{
  "d_model": 384,
  "d_mlp": 1536,
  "vocab_size": 32000,
  "norm_eps": 1e-05,
  "qk_norm": false,
  "bias": "all",
  "init_std_o": 0.00519,
  "lr": 0.00714,
  "lr_mult_o": 2.0,
  "lr_head": 0.00441,
  "warmup_steps": 200,
  "decay_shape": "linear",
  "seq_len": 256,
  "train_tokens": 1060000000
}
MLP neurons of a small language model. Each row is named by its layer, matrix (up: input weights; down: output weights) and neuron, and shows model dimensions 192-287. Each number is 128 + 32 x the weight over its row's rms, rounded and kept within 0 to 255.
After each neuron's rows, "fires on" lists the tokens most often at its 100 highest values on Wikipedia text that the model never trained on.

L2.up419 [155  79 129 107 117 152  99  94 130  94  97 117  99 125 107 156  73 131 192 147  79 112 150 118 187 193 167 164 109 142  98 114 132 126 156  84 106 173 114 172 132 172 165 165 140 165 126 179 135 102 104  91 107 142 134 111 106 159 118  53 153 124 108 115 168 120 123 139 140 119 116 126  73 109 113 119 159 128  60 119 106  69  90 133 163 111 135 158 120 155 148 117 126 175 105  73]
L2.down419 [145 124  46 134 137 158 176 181 128 108 128 131 113 114 172 124  96 145  83 111 155 114 154 165 117  65 111  98 127  98 106 140 180  89 180 146 154  99 138 136  68 107  97 136 139 133 115 118 147 170 177 159 134 154  96 119 150 126 170 143 123 171 126 123 106 140  92 147 126 107  82  79  83 144 129 123 131 132 159 164 149 182 168 152 136 117 177 107  80  88 148 159 118 137 137 136]
fires on: ".", ",", "30", " −2", "sq", " −"

L4.up952 [125 190 115 163  58 130 132 122  97 153 130 135  72  96  96 138 106 179  96 141  89  99 100 135 145 153  94 129 135 115 107 140 117  90 156 127 164 155 189 155 172 145 114 118 198  75 181 178 144 104  97 117 136 188 147  76 137 148 114 178 168 166  45 108 122 185 107 139 122 110 192 139 127 131 142 149  99 167  92 136  86 108 124 158 100 181 154  63 114 143 111 132 119 131 163 137]
L4.down952 [141 121 149 174  92 158 186 166 103  88  84 111 170  91 135 194 156 113 208  90 114 149 165 111  93 126 152 123 115 138 119 117 120  99 133 141  85  59  86 111 107 112 115 123  94 190 134 116 107 188 197 117 172 158 119 112 135  81  91 182 107 126 115 162 106 101 136  95 141 111  43  95 151 146  95 101 147 120 170 126 133 117 156 135 173 130 101 127 131 118 117  77 127 157 104 150]
fires on: "-", " (", " a", " the", " Website", ":"

L2.up794 [123 104 167 104 109 140 180 112 132 116 131  85  60  71 161 131 195 148 142  92 170 132  96 108 149 100 131 140 144  88 185  79 186 154 109 114 125  96 104  93 108 147 148 130 126 109 122 170 145 132 199 150 143 123 164  94 107 133 118 135 133 199 165 100 169 161 155 161  99 139 102 209 116  60 136 126  99 124 138 141  94 117 183 138 111 193 134 108 194 114 157 111 146  98  90 122]
L2.down794 [115 138 143 158 156 114  93 115 105  83 159  85 155  97 168 130 155  67 115 141 124 214 154  98 104 147 173 102 131 111 158 155 160 139 110 143 188 127 119 168 140 148 162 116 115 109 157 112  58 119 175 117 149 119 169 148 110  75 139 129  61 159  70 117 117 125 182 108  96 126 118 109 149 171 150  84 167  78 153 145  54  78 109 198 161 185 121 117  62 185 153 101 161  73 134  95]
fires on: " |", "---|---|---|---|", " was", ")"

L7.up81 [136 139  41 158 165 139 148 160 148 133 138 150  87 122 130 152 151 136 148 145 172 155 127 101 130 138 182 125 104 158 103 116 159 118  82  83 170 100 182  86 173 146 131  86 158 132 150 138 121 153  65 140 137 153 144 132 154  61 155 137  56  73 109 146  90 118  68  87 177  83 120 159 172 139 127 186 154 135 125 157 144  47 172 162 175 165 174  91 136 119 132  88 102  70 125 159]
L7.down81 [132 143 143 153 121  74 161  79 127 151  88 165 162 128 106 157 186  95 141 114  58 125 120 123  71 157 144 175 175 100 180  81 234 139 139 153  88 153 112 161 121 119  92 126 156 142 123 105 171 165 123  90 144  79 147  76 120 133 139 124 139 132 160 101 149 109  64 177 106 175 157  96 168 178 178 109 192 106 175 105 125  80 151 152 128 180 153 117  95 112 134 138  81  79 164 140]
fires on: " on", " of", " in", " the", " under", " United"

L2.up1140 [124 106 138 107 125 125  83 184 150 110 133 195 101  81 107 174 133  76 149 110  84 165 116 123 151  92 121 149 151  82 143 196  44 188  83 164 109  86  64 183 120 127 130 109 118  83 198 149 151 122 109 150 127 110  92 150 121 171 142  80 114 120 147  85 125 176  87  86  76 148 114  86 190 101 136 163 114 105 103 124 174 112  96  94 163 104 108  93 113 128  82 153 152 155  76  62]
L2.down1140 [128 137  82 165 121 119 112 135 158 161 102 108 155  91 114 142  95 141 176 135  73 161 157 138 114 135 145 140 117 118 113 145 145 152 133 111 140 129 158 101 162 159 133 110 141 134 117 182 137 127 142 108 149 141  77  83  89 126  58 124 149 109 188 171 153 134 109 138 122 119  97 138 158 174 148 197 137 142 118 117 164 153 151  76 150 145 156 121 171 103 145 148 167  88  89  60]
fires on: "\n", " •", ":", " both", " UTC"

L2.up1261 [142 149 200 126 108 145  92 140 176 120 139  85  90 107 136 148 126 112 103  52  91 104 119 104 108  52  74 137 158 117  74  86 165 115 129 141  80 104 143 164 188 177  89 124  84 130 131 115 154 126  78 154 107 148 159 153 134 111 164 114 188 183 131  92 183 176  91 118 182 150 158 150 121 147 141  91 129 128 122 174 130 123 204 138 103  95 102 115 171 136  95 168  81 177 105 142]
L2.down1261 [113  89 118  73 127 112 165  88 115 129 109 232 142  91 119 167 132 154  95 181 192 139  88 168  87 181 162  70 153 146 124 116 100 111 195 148 128 118 149 175 135 124 130  86  83 120 122 102 115 130 114 165 204 114 163  92 148  64  94 163  86  61 162  82  78  90 170 146  75 138 165 116  58 123  25 118 118 136 187 129 124 118 112 121  80 139 112  98  79  76 140 171 134 117 160 129]
fires on: "|", " South", " Korea", "os", " over", " |"

L4.up989 [147 148  91 107 128 144 127 126 109 153 124 128 150 103 137 146 147  70 133  88 141  84 166 177 159 118 139 144  73 178  75 120  33 105  92 139 137 162 165 104 158 172 163  51 127 139 157 106 129  64  92  78 121  73 142 149  94 124 119 146 116 133 161 104 119 131 182 125 158 119  97 125 178 153 199  97 106 161  96 102 128 161 168  56 102 120 145 129 146 167 146 109 141 121 138 130]
L4.down989 [109  72  63 143 109 138 108 137 115  54 135 130 152  72 179 124 111 113 121 118 134 137 140 146 106 189 135 196 141 109 121  71 119 176 155 115 111  97 150  89 160 122 114 142 160  81  84 113  65  66 106 100 171 198 164  94 122  57 129 142 108 137 129 153 109 113 132 143 141 150 178  90  42 155  83 205 150 105  88 158  89 129 138 170 127 140 136 138 150 121 152 150 147 140 152 166]
fires on: " of", "\n", ")", " UTC", " 0", " ±%"

L4.up1503 [139 145 131 113 163 121  87 126  77 149 126 102 108 119 157 162 146 131 128 190 113 123 176 125 114 181 119  55 167 133 168 135 148 132 122 113 173 157 120 120 189 211 159 148 115 152 178 130  94 142  88 113 159 115 132 113 167 198 116 125 169 143 155 158 136  77 134 145 127 184 118 106 170  90 172 136 128 147 128 181 166  83 131  88 173 201 150  87 135 103 104 166  69  97 108 134]
L4.down1503 [143 103 113 111 105 129  97 146 173 194 123 106 145 167  72 168 109 167 120 147 132 181  81 144 160 142 167 102 127 151 155 139 123 126 119 130 107 155  59 141 120 112 154 146  87 123 128 130 162 110 120 132 103 160 130 160  61 165 180 162  86 108 102 125 183 108 118  61 123 199 125 196 109 184 179 149 128  76  63 137 103  94 101 182 120  97 140  96 196  98  96  63 100  79 110 113]
fires on: "===", " in", " and", " ===", " ("

L4.up72 [111 150  80  71 150 101 143 148 168 120 180 124 109 132  85 133  85 161 115 176 122 127 110 149 103 124 107 132  96 142 150 144 118  74 143 126 120  71 115 102 153 140 133 159 119 179 181 111 137 120  83 122 106 102 164 115 142 131  66  80 104 104 123  80 140  80 124 102 154 164  39 189 198 106 176 116 124 136 136 144 146 142  58 172 144  91 175 150  65 190  92 149 136 116 161 206]
L4.down72 [146 141 131 111 126 135  93  94 153 125 173 156  88 131 126 171 186 142 151  98 186 109 158 109 143 112 100 181  58 155  99 144  48 107 112 135 115 176 126 113 156 107 142 136 150  91 145  89 143  79  71 121  90 109 159  78 135 170 164 129 130 157 106 115 125 144 144 150  49 125 139  78 143 176  88 140 113  69 161 104  83 122 154 102 134 136  98 181  99 104 113 164  98  98 121 111]
fires on: "-", "\n", " ==", " ==="

L6.up1421 [155 116  94 116 168 103  95 112 130 203 136 156 111 134 136 110 100 146 209  97 129 200 114  79 118 164 174 119 150 183 107 111 170  85 184  94 113 123 143  87  93 162 141 132 104 115 158  89 117 139 110 116  92 148 137 113 138 102 156 124  80  93 102 117 108  71  93 125 118 100 155 168 165 109 103 111  99 132 107 132  93 142 124  70 160 165 157 130  77 122 120 169 141  77 115 121]
L6.down1421 [107  83 103 120 115 106 185 100  88 119  83 174 128 124 126  94 112 137 135 164 130 141 199 116 101 158 171 159 186  89 120 194 143  93 118 176 113  71  75 147 132 154 147 201 196  80 168 180  42 144 149  81 178 140 128 122 119 174 233  97 145 137 120 137 197 108  80 168 130 104 103 134 129 156 117 124 128 135 214 132 107 103 119 128 136 130  96 111 161 160  77  61 102 143  70 137]
fires on: " of", " in", " all"

L2.up525 [149 146 138 129 124  89 161 161 127 155 138 101 121 141 109 122  68 144 130 186 126 110 110 199 126 131 103 113 135 110 124 170  53  79 148 179 152 134 133 188 129 233 106 149  68 124 171 126 136 118  86  76  84  93 137 151 135 143  67  97 104 157 106 110 112 116 137 122 123 112 146 135 167 129 147 143 161  88 140 162 153  51 138 169  91  71 130 141 167  75  91 175 134  65 124 160]
L2.down525 [139 158 117 130 128  93 146 108  94 113 108 147 123  89 165 120 117 157 106 172 154  89 135 112 184  70 117 113 114  96 112  56  99 107 142  79 108  78 146 168 183 143 158 109 160 128 139  94 135  62  36 103 151 116 152 137 208  83 138 107 188 166  98  72 123 134 186 113 170 153 123 129 137 201 118 121 133 119 124 104 122 174 139  89 182 148 142 129 144  89 102 159 121 169 116 107]
fires on: ",", "\n"

L7.up396 [146 183 142 128 106 124 110 115  90 169 117 116  48 164 160  91 119 159 105 106 152  78  86 137 150 113 131 146 121  81 132 149 127 138 118 122 102 141 150 129 222 141 172 152 175 155 146 151 144 121 173 114 115  77 156 107 132 149 118 143 131 151 107  94 133 121 161 153 174 135 103 190  80 141 144 148 187  95 112 152 129 127 155 108  95 117 119 142 164 137 157 138 139  87 124 147]
L7.down396 [117 120 117 151 136 139 100 134 200 125 196 121 122 103 105 111  93  95 154 201 117 131 109 106  72  98 145 106 148 235 138 110 144  91 131 163 112  79  98 101  80 107 142 121  68 162 172 100 123 133 100 164 111 126 110 175 136 182 134 139 112 101  63 171 132 107 180  95 130 128  77 165  83 180 136 113 105 118 124 118  85 125 125 103 131  65 142 139 110 139 128 116 146 188 155 137]
fires on: ".", " and", " |", ".\"", ":", ")"

L4.up1252 [169 131 128  69 163 143 103 129 152 148 139 118 176 135  90 117  62 116  81 125 127 101 141  89 169  88 102 156  89  71 140 108  94  94  91 100 146 116 110 159 125 157 140 169 139 138 147  65  88  92  81  81 112 161 141 139 171 172 177 144 164 139 130 184 161 155  90 133 159 125  79 145 106 177 178  85  83 105 146 131 138 116 137 138 117  61 131 149 144  92 127 100 146 157 117 126]
L4.down1252 [ 74 117 148 176 161 148 201 142 147  70 136 143 144 184 138 117 153  99 139  93  99 117 140 116 118 133 107 120 176 116 132 110 152 154 181 151 108  90 152 170  93 123  67 171 170 110 106  87 138  85 122 144 199 134 143 172 127  52 138 173 112 122 127  91 118 167 189 143 146 108 149 114 111 152  96 169 138 117 149 194  74 133 110  62 124 149 133 112  89 154 132 157  99 148 167 114]
fires on: "\n", "|", " |", " and", ";"

L7.up1278 [123 103 118 120  83 100 168  88 148 162 119 118 115 141  63 135  83 141 125 187 163  78 124 127 184 129 169 163 182 119  60 138  67  99 157 122 131 118 142 132 116 130  99  67 164 158  79 130 114  74 131 151 107 104 185  82 134 171 101 122 145  96 103 136 220 134 126 151 149 123  98 176  86 172 133 156 115 165 176 117 112  97 183 103  76 192 103 137 169 126 147 115 111 138 113  97]
L7.down1278 [127 117 139 153  67  87 198 128 104 136 108 149 143 154 167  93 125 102 118 106 107 145 100 199  76 150  99 127 121 125 174  61  77  50 190  94  84 121 195 164 147 112 109 177  84  68 128 128 132 118 142 134 114 133 122 134  79 157 157 126 174 140  90 124 104 130 140 124 122 109 102 204 127 157 160 124 182  92  80 183 147 118 108 127 153 191  64 156 123 158 126 115 111 128  95 181]
fires on: ",", ".", " two", ")."

L6.up417 [156 150 151 111  79 183 167 141 162 182 125 114 107  99 131 166 171 131 176 161 139 126 145 143 143 138 228 154 166 174 102 119  80 118  98  66 125 115 114 169  94 134 127 185  83 127 166 163 218 139 164  69 115 161  74 111 150 132 151 114 116 119 114 100 115 171  60 100  86 141 130 196  90  85  82 200 131 117 129 117  70  66 125 119 117 221 126 158 117 162 115 101 124 157 142 165]
L6.down417 [104 115 158  78  88 160 176 127 131  62 134 146  97 142 133  96 124 110 105 140 122 101  82 166 142 134 130 134 101  96 128 113 124 146 133 162 155  62 114 148 118 108 147 174 141 119 161  57 114 147  59 103 179 155 189  73  86 128 185 198 110 123 164  83 191 103 166 132 132 121 133 128 101 154 114 139 140 151 120 152 155 174 122 100 122  97 138 107 145 125 156 103 129  98 114 157]
fires on: " of", " on", " under", "–", " Band"

L6.up296 [ 96  87 109 142  91 112 176 202 112 203 136  99 119 155  83 129 176 173 185 131 136 131 159 110 110 148 166 164 107  96 125 143  63 166 166 115  96 120 116  76 114  99  86 117 156  92 154 172 149 154 152 121 129 125 153  92 173 146 111 129 130 107  71  99 172 138 117 163  99 171 140 167 146  75  57 135 135 148 163 113 121 125  93 135 127 135 164 102 104 135 165  71 156  83 146 163]
L6.down296 [156 207 145  67 136 139  61 127 164  73 103 135 161 126 127 132 140  79 140 124 102 139  56 127 148  91  88  83 137 148  85  94 155 101  87 126 117  95 114 112  95 137 169 150 162 193 117 117 108 178 142 159 189 108  97 201 102 120  79 160 127  82 100 161 127  93 125 135 149  98 131 134 155 199 130  75 144 131  83 123 210 144 137 111 116 171  53 135  80 117  96 185 162 128  82 101]
fires on: " of", " to", " under", " for"

L4.up1500 [154 154 116 100 135 168 152 114 118 158 159 128 144  90 175 136 189 116 144  91 152 126 141 117 168 145 141 138 185 129  81 145  19 149 109 129 124 130 150  91 181 112 184 114 154 173 157 152 187 123 140 108  76 130  53 164 112 130  92 127 177 147 148 128 140 126 123 193  94 113  53  93 157 114  98 151 122 112 128 114 156 116 143 127 123 132 119 171 162 142 121 111 124 164 150 121]
L4.down1500 [106 124 127 148 122  94 137 146 134 189 141 144 114 153  56  76 152 124 190 127  72 122  88  97 134 122 133 144 124 107 186 152 126  95 151  93 162 162 178 134 107 186 105 135 108  71  89 166 157 101 160 128 107 132 129  88 131  82 149 108 154 142 149 172 140 127 137  98 175 151 162  93 137 114 126 164  96 142 156 111  97  81 196 218 168 113 183 147 113  96 171  99 143  70  82  76]
fires on: " of", "a", ")", " this", "m"

L7.up1141 [ 79 128 105  91 148 145 121 135  99 103 146 155 152 151 128 164 140 162 117 146 114 142 144 110 114 141  75 169 123 161  77 100 111 125 147  82 154 106 149 136 141 147 149 137 137 121 117 110 144  92  94  94 219 135  88 151  98 120  79 109 152 114  96 113 114 109 153 113 124 155 169 121 135 169 170 156 132 143  76 124  92 138 103  23 167  88 114  81 145 112 165 100 158 120 146 143]
L7.down1141 [136  90 160 123 176 100 195  93 103 157  86  38 120  63 109  38  94 116 189 143 116 149 107 132  94  92 143 148 132  79 108 127 180 120 136 167 136 108 170 105  91 135  99 122  93  58 162 191 109 163 169 156  79 156 121  91 175  78 146 131  93 102 138 119 137  91 117 153 153 134 114 145 134  77 104 112 125 110 152 145 121 121 109 161 140 162 144 168 109 158 142 168 101 102  72 104]
fires on: ".", " of", " in", " |", "\n"

L4.up1182 [127 109 166 149 121  81 161 193  94 133  48 180 136 143 145 104  95 128 100 117 167 142 100 146  79 181 133  83 121  57 181 145 117 186  86 114 143 190  91  80 111 165 116 167 135 161 103 154  80 152 154 100 132  87 148 111 160 120 123 142 135  59 111 107 120 143 191  93 116 172 101 199 193 129 120 130  98 102 165 144 154  84  76 116 161 130 102 181 127 152 109 144 114 149  55 130]
L4.down1182 [130 165 121  65  76 140 118 126 156 121 134 114 128 133 158 140 159 122 152  42  90 102 183 134  89 108 182  92 139 141  83 124 143  95 180  68  57 113 159 136 108 142 139 109 120 111 140  88 165 188  78 162 143  85 154 135  99  83 175 134 143 108  59 110 190 132 100 137 165  59 150 134 102 160 131 172 135 116  95  66 101 109 190 150  62 170 165  69 128 135 128 153 176 101 116  82]
fires on: "-", " of", " in", " and"

L4.up514 [151 119  76  74 113 165 110 155 104 102 139 142 124 103 106 176 124 136 100 141  83 126 141 170 135 168 114  85 128 203 103 122 150 140 132 131 178 149 120 143 138 135 100 179  88 117 159 139 126 168 115 138 144  87  57 120 153 175 120 179 138 137 148 103  90 178 162 132 135 139 171  51 150  88 139 147 110 111 163 154  84 123 145 120 158 138 129 135 145 143 151 105 128 158 166 115]
L4.down514 [ 88 182 170 140 176 101 162 110 138 167 145 147 178 101 164  92 143 122 120 154 127 131 157  94 109  83 141 108 121 138 158 135 157 129 180 124 151 123 126 125 126 163 139  63 146 102 142 138 151  98 123 109  63 143 111 126 162 138  95  85 117 141 138 141 132  71 148 122  98 124 109 189 144 140 151  78 179 110  93  98 116 158 121 134 142 135 174 114 192 122  56 105 101 130  91 157]
fires on: " and", "ed", " to", "al", "==="

L6.up213 [ 77 110 133 136 107 115 130 193 128 152 140 147 150 160  78 175  95 152 150 110 135 157  93 142 210 131 169 123 160 122 130 152 183 179  66 116 127 142 132 173 106 113 106 158 167  93  71 121 102  63  56 113 155 109 121 179 119  73 106 117  87 119  43 139  98 142 141  82  81 160 152  95 149 183 124 128 114 126 128 128 142  46 110 106 168 160 157 156 129  95 169  76 146 160 139 123]
L6.down213 [129 115 149 151 119 151 169 131 104 107 119 104 146  92 167 129 206 110 119 153  99  92 146 144 106 139 113 131 124 141  85 181 110 148 150 105 135 124 187 126 147 190 124 130  69 118  88 156  76 120 178 102 119 101  97  91 126 152  84 165  92 138 195  86 133  98  86 153 166  68 116 121  97  55 209  93  93 145 181  72 104  82 131 152  99  76 158 124 101  95 121 110  86 124 139 139]
fires on: "s", "-"

L4.up1384 [183  97  66  98 136 150 101 149  78 116 150  75 137 134 139 142 146  82 139  87 136  76 135 153 165 209  84 191 140 123  84  64 137 124 134  96  76 108 132 126 193 180 119 126 137 101 184 162 141 108 122 161 143  85  99 118 100  86 142 114 139 120 181 122 142 112 199 120 125 110 105 122 165 111  76 116  97 123 155 150 112 161 128 150 167 103 159 167 128 147 144 124  69 143  67 165]
L4.down1384 [133  73  97 172 139  76  90 139 157 112  80 119 134 185 108  90 155 190 157 154  69 102 128 114 135  65 147 122 126 111  84 133 123 132 166 185 223 124 120 102  64 106 155 103  83 160 129 112  54 148 198  96  85 180 167  99  96 118 127 166 118 101 142 144 120 147 144 142 117 154 101 168  90 104 177 115 179 160 128 171 138 162 114 142 143  90 141 117 166  87 133 101 149 140 123 206]
fires on: "\n", " games", " UTC", "===", " game"

L4.up786 [164  98 103  83  98 182  70  85  98 161  79 147 149 102 127 109 141 131 179 172  78 175 104 120 121 124 188 129 138 135  77 163 118 119 133 131 143 145 152 182 144 197 107 135  95 176 138 205 145  83  91 109 121 145 112 140 142 118 141 109 141 104 143 134 153 119 147 133  94  99 102 148 129 172 115 170 137 196 137 120  69 122 106 133 139 144 149 108 135 147 154 137 139 129 175 116]
L4.down786 [160 105 117 137 131  89 173 133 185 167  91 136 134 141 192 142 123 129  64 100 137  96 110 126 139 125 147  90  82 198 148  81 100 116 118  97 122  89  69  78 176 138 171 106 117  72 152 115 107 157 130  90 146 217 101  52 178 110 119 188 136 165 128 126 165 100  90 142 142 159 128  96 105  70  94 120 120 115 106 136 127 127 166  96 116 123 131 170 100 105 110 123 110 109  73 150]
fires on: ",", " under", ":", " to", ".", ";"

L7.up518 [136 172  56 190 158 153  89 146 152 143  80 135 102 140 157 121 162 193  89  62 135 134  90 160 144 115 131 169 124 111 129 131 160 132 100 135 142  83 168 124 123 181 102 100 128  95 168 183 138 112 134 127 143 118 127 140  83 105  75  69 150 149  92 125 118 115 157 124 160 155  83  53 117 120  62 100 145  65  39 112 137 149  69  83 127 142 133 122 152  59 156 163 120  83 158 167]
L7.down518 [109 188  71 164 198 133 116 141 145 112  55 134 142  82 146 125 146 145  98 105 161 126 125 164 118 116  70 142 130  95  83 178 138 135 152 105 187 112 116 156 114 168 115 144 157 128  59  62 147 135 127  75 124 165 147 158 137  64 117 118 168  99 100 119  88 141  29 144 130 119 109  89 149 170 127 126  72 131 169 112 133  74 162 186 156 157  68 116 128 169 161 174 115 132 173 150]
fires on: ",", " who"

L2.up1131 [139 151  95  84 104 125  89 121  85 127 126 108  91  94 101 122  96 113 119 152 151 138 153 158 112  89 123  87 177 134 125 191  73 110 149 136 123 171 118 188 133 161 129 150  85 169 123 116 117 139 155  92 139 145 115 164 117 160  84 120 120  89 140 102  90 124 100 149 117 122 112 130 142 106 123 133  97 181 137 163 152 108 127  89 121 157 135 134 125 161  91 126  93  75 105  94]
L2.down1131 [125 153 170 110 120 137 131 126 132 132 103 157 176  68 185 170 141 160  97  71 158 140 139 126 103 114 168 122  91  95 161 151 114 107 132 114 141 137 104  84 126 125 204  77 154 126 118 139 166 173 112 141 173  92 119 152 148  99 123 147 128 147 145 127 131 138 105 129  70 101 114 135  96  93 119 136 161  63 110 145  98 108 142 124 139 155 128 138  85 175 189 139 109 128 163 195]
fires on: " |", " and", ",", " Patrick", " -", " James"

L6.up1114 [107 119 129  74 125 160 196 108 131 126  72  91 100 119 116 199 137 135 162 107 112 118 111 137 140 145 129 107 116  12 138 199 137 197 134 160 134 133 135  90  91 147 129 153 145 126 217 170 112 147 117 116  91  99 102 143 130 144 126  48 116 127  76 139 159 160 136  80 177 124 127 187 198 107 166  88 107 109 178 124 164 142 145 146 126 145  55 118 124  88 123 137  90 188  77 108]
L6.down1114 [118 174 134 147 120 168 135 181  88  86 162 159 132 118 108 148  88 101 134 120 179 102 191 104 106 144 183  75 115 126  52 121 119 117 152  59  89  82 111 114  90 136 132  95 107 122 117 180 132  58 117 141 124  93 170 112 129 147 163 173  85 160 101 163 138 121 132 117  89 120 102  87 114  95 121  96 143 123  88 120 118  96  90 135 128  86 126 103  86 175 187 139 126 127 139 155]
fires on: " of", "al", "y", " and", "ry"

L4.up124 [186 115 198 122 125 151 139 103 143 140  88 123 108 130   0 120  76  65 110  81 173  98 202 106 172 118  99 158  90 107 115 119 115 177 170 114 138 185 136 107 127 113 100 120 164 132  80 103 154  84 112 106 172 116 135 111 145 131 113 110 125 172 147 159 125 137  77 125 168  96 136 127 150  68 151  95  65 125 112  90 154 134 166 135 118 173 161 147 143  96 156 109 128 126 142 115]
L4.down124 [107 155  94  65 144 145  95 158 145 178 116 135 102 146 150 107 113 154  84  97 129 151 104 153 127  99 106  96  98 151 110  40 152 134 131 125  71 131 136 141 180  77 161 181 103 111 107  99  99 157 134 128 170 143 140 158 133 117 143 156 166 143 100 117 138  98 137 153 114 183 151  85  39  56 106  98 141 159 238 102 161 136  90 132 135 135  67 129  65 107 148 157 141 170  99 119]
fires on: " and", "-", "s", ".", "tro", " |"

L2.up305 [ 99  98 105 137 117  86 129 136 162 124  67 106 180  70 120  93 140 110  98  99 153 137 139 100 115  29 126 126 138 100 117 161 166 133 122 147 190 122 132 129 155 133 215 119 127 159 124 108 128 138 126  85  43 142 179 153 219 164 150 105 108 121 116  89 157 130 118 165 110  76 132 119 110 139 121  94 158 135 106 179 136  97 135 168 162 110 141 123 174 134 138  94 230 196  96 153]
L2.down305 [138 195 174 134  73 130 129 100 158  99 143 101 115 174  92 128 162 170  86 101 137 184 154 112 110 161 121 101  92 126 105  98 124 128 157 156  91 128  86 116 151 138 199 168 151 103 105 171  88 161 178 110 147 173 202  97  89  86 154 156 139 112 112 127 144 150  84 134 153 118  97 106  87 168  91 153 150 123  91 144 122 155 153 158 135 105 100  97 120 131 190 142  88 125 130  95]
fires on: ";", " |", ");"

L6.up484 [102 109 122 109  91 144 140 133 137 127 115 135 128  72  97 145 122 159 140 152 136 105  77 159 131 161  61 110 121 145 109 188 110 142 169 136 175 136 131 120 116  92 179 167  79 132 157 139 108 128 101 138 146 165 158 133 120 145 105  76 121 127  98 191  88 181 100 128 102 151 132  72 169 181 184 116 142 174 115 161 159 111 137 167 193 103  67  89 136  99 142 163  98 151  96 117]
L6.down484 [129  86 152 132 110 114  90 124 198 142 111 164 149 155 134 119 126 127 145 143 117  92 124 135 102 130 147 118 196 107 127 125 124 143  81 130 124 124 171 202 130  68  82 138 214 136 111  89 149 114 139 151 102 120  90 115  73 120 152 157 169 183 137 120 133 162 147 111 146  77 135 112  87 141 147  80 130 146 102 135 104  97 147  91 144 135 149 132 147  68 185 160 223 104 103 153]
fires on: "-", "'", " of", "y", "l"

L7.up611 [ 91 105  65 115 161  89 109 126 176 140  89 163 136 163 111 160 127 136 176 134 154 130 178 140  88 169 148 176  44  96 130 184 126 117 205 106 116 119  95 229 147 117 172 109 127 112 191  65  71  82 113 138 126 106  98 145  94  71  76 155 131 124  94 136 117 117 171 152 140 194 120 117  74 137 177 133 118 172 152 136 111  91 150  83 122 127  99  82 156 157 157 197 111 160 154 173]
L7.down611 [129 137 164 118  74 138 153 134 184 202 118 126 125 133 102 152  97 116 145 126 136 152 136  68 140 134 141 191 117  86 109 143 117 132 139 118  73 129 110 127 163  97 109 102 150  92 121 119  89  83 136 115 142 109 113  77 160 137 133 147  99 155 113 120 166 107 153 126 146 114 161 154 117 140 128 166 189 130 147 147 159  94 107 131  96 117 131 109  75 142 155 149 141 116 172 126]
fires on: " ", " 2", ".", "-", "s", "2"

L2.up557 [160 199 133 167 160 184 137  75 214 138  73 143  76 202 179 101 166 176 126 128 184 102  84 136 161 167 109 114 160 122 134 148 141 109 107  93  83 161 103 142 125 144  50 147 104  80  86 112 119 139  71 124 139 144 134 111 159 169 122 126 136 135 137 130  93 130 162 161 177 135 100 106 112 174 109 160 152 102  71 180  91 100 116 106 111  94 143 152  78 133 191 150 147 112 170 116]
L2.down557 [135 110 143 112 110  90 225 103 122 128 113 118 154 110 119 129 138 156 153  64 152 109 151 194 145  91 151 204 146 125 116 107  96 117 143 191  96 148  62 128  69 110 143  87 174 126 193 110 102 140 189 154 160 130 101  32 139  85  92 190  98 105 120  95 163 130  82 166 137 205  77 149  91 102  89 107 116 148 103  81 182 109 112  93 132  89 121 152 213 141 135 114  88 101 133  99]
fires on: ")", "),", ",", ".", ";"

L7.up947 [149 121 135 168 107 105 163 130 110 172  79 120 120 133 107 158  72 133 158 177 116  73  91 145 135 154 168 130  91  78 128 168 112 197 143 131 166 154  79 199 169 112 162 132 201 125 152 179  96 101  91 119  93 124 148 133 132 154 121 156 176 108  95 154  79 154 176  95 126 106 166 161 116 184 157 110 128 129 138 164 119  71 152 103  92 179  93 137 116 157 165 146  85 161 153 114]
L7.down947 [ 86 122  96 128 155 126 125 109 145 120 168  87 111 160 123 181 128  95 108 165 155 125 148 139 119 165 173  99  86 124 105 154 138 131 102 104 198 106 131 157 106 184 154  94 172 131 157 147 122  99 131 110  65 119 100 128 115 204 121 165 117  77 135 145  63 105 129 136 143 167 105  95 151 185 142 139  73 161 146 127 114 137 129  90  78 164 127 137 120 140 162 117 197  85 183  97]
fires on: "s", "-", " of", ":", ".", ","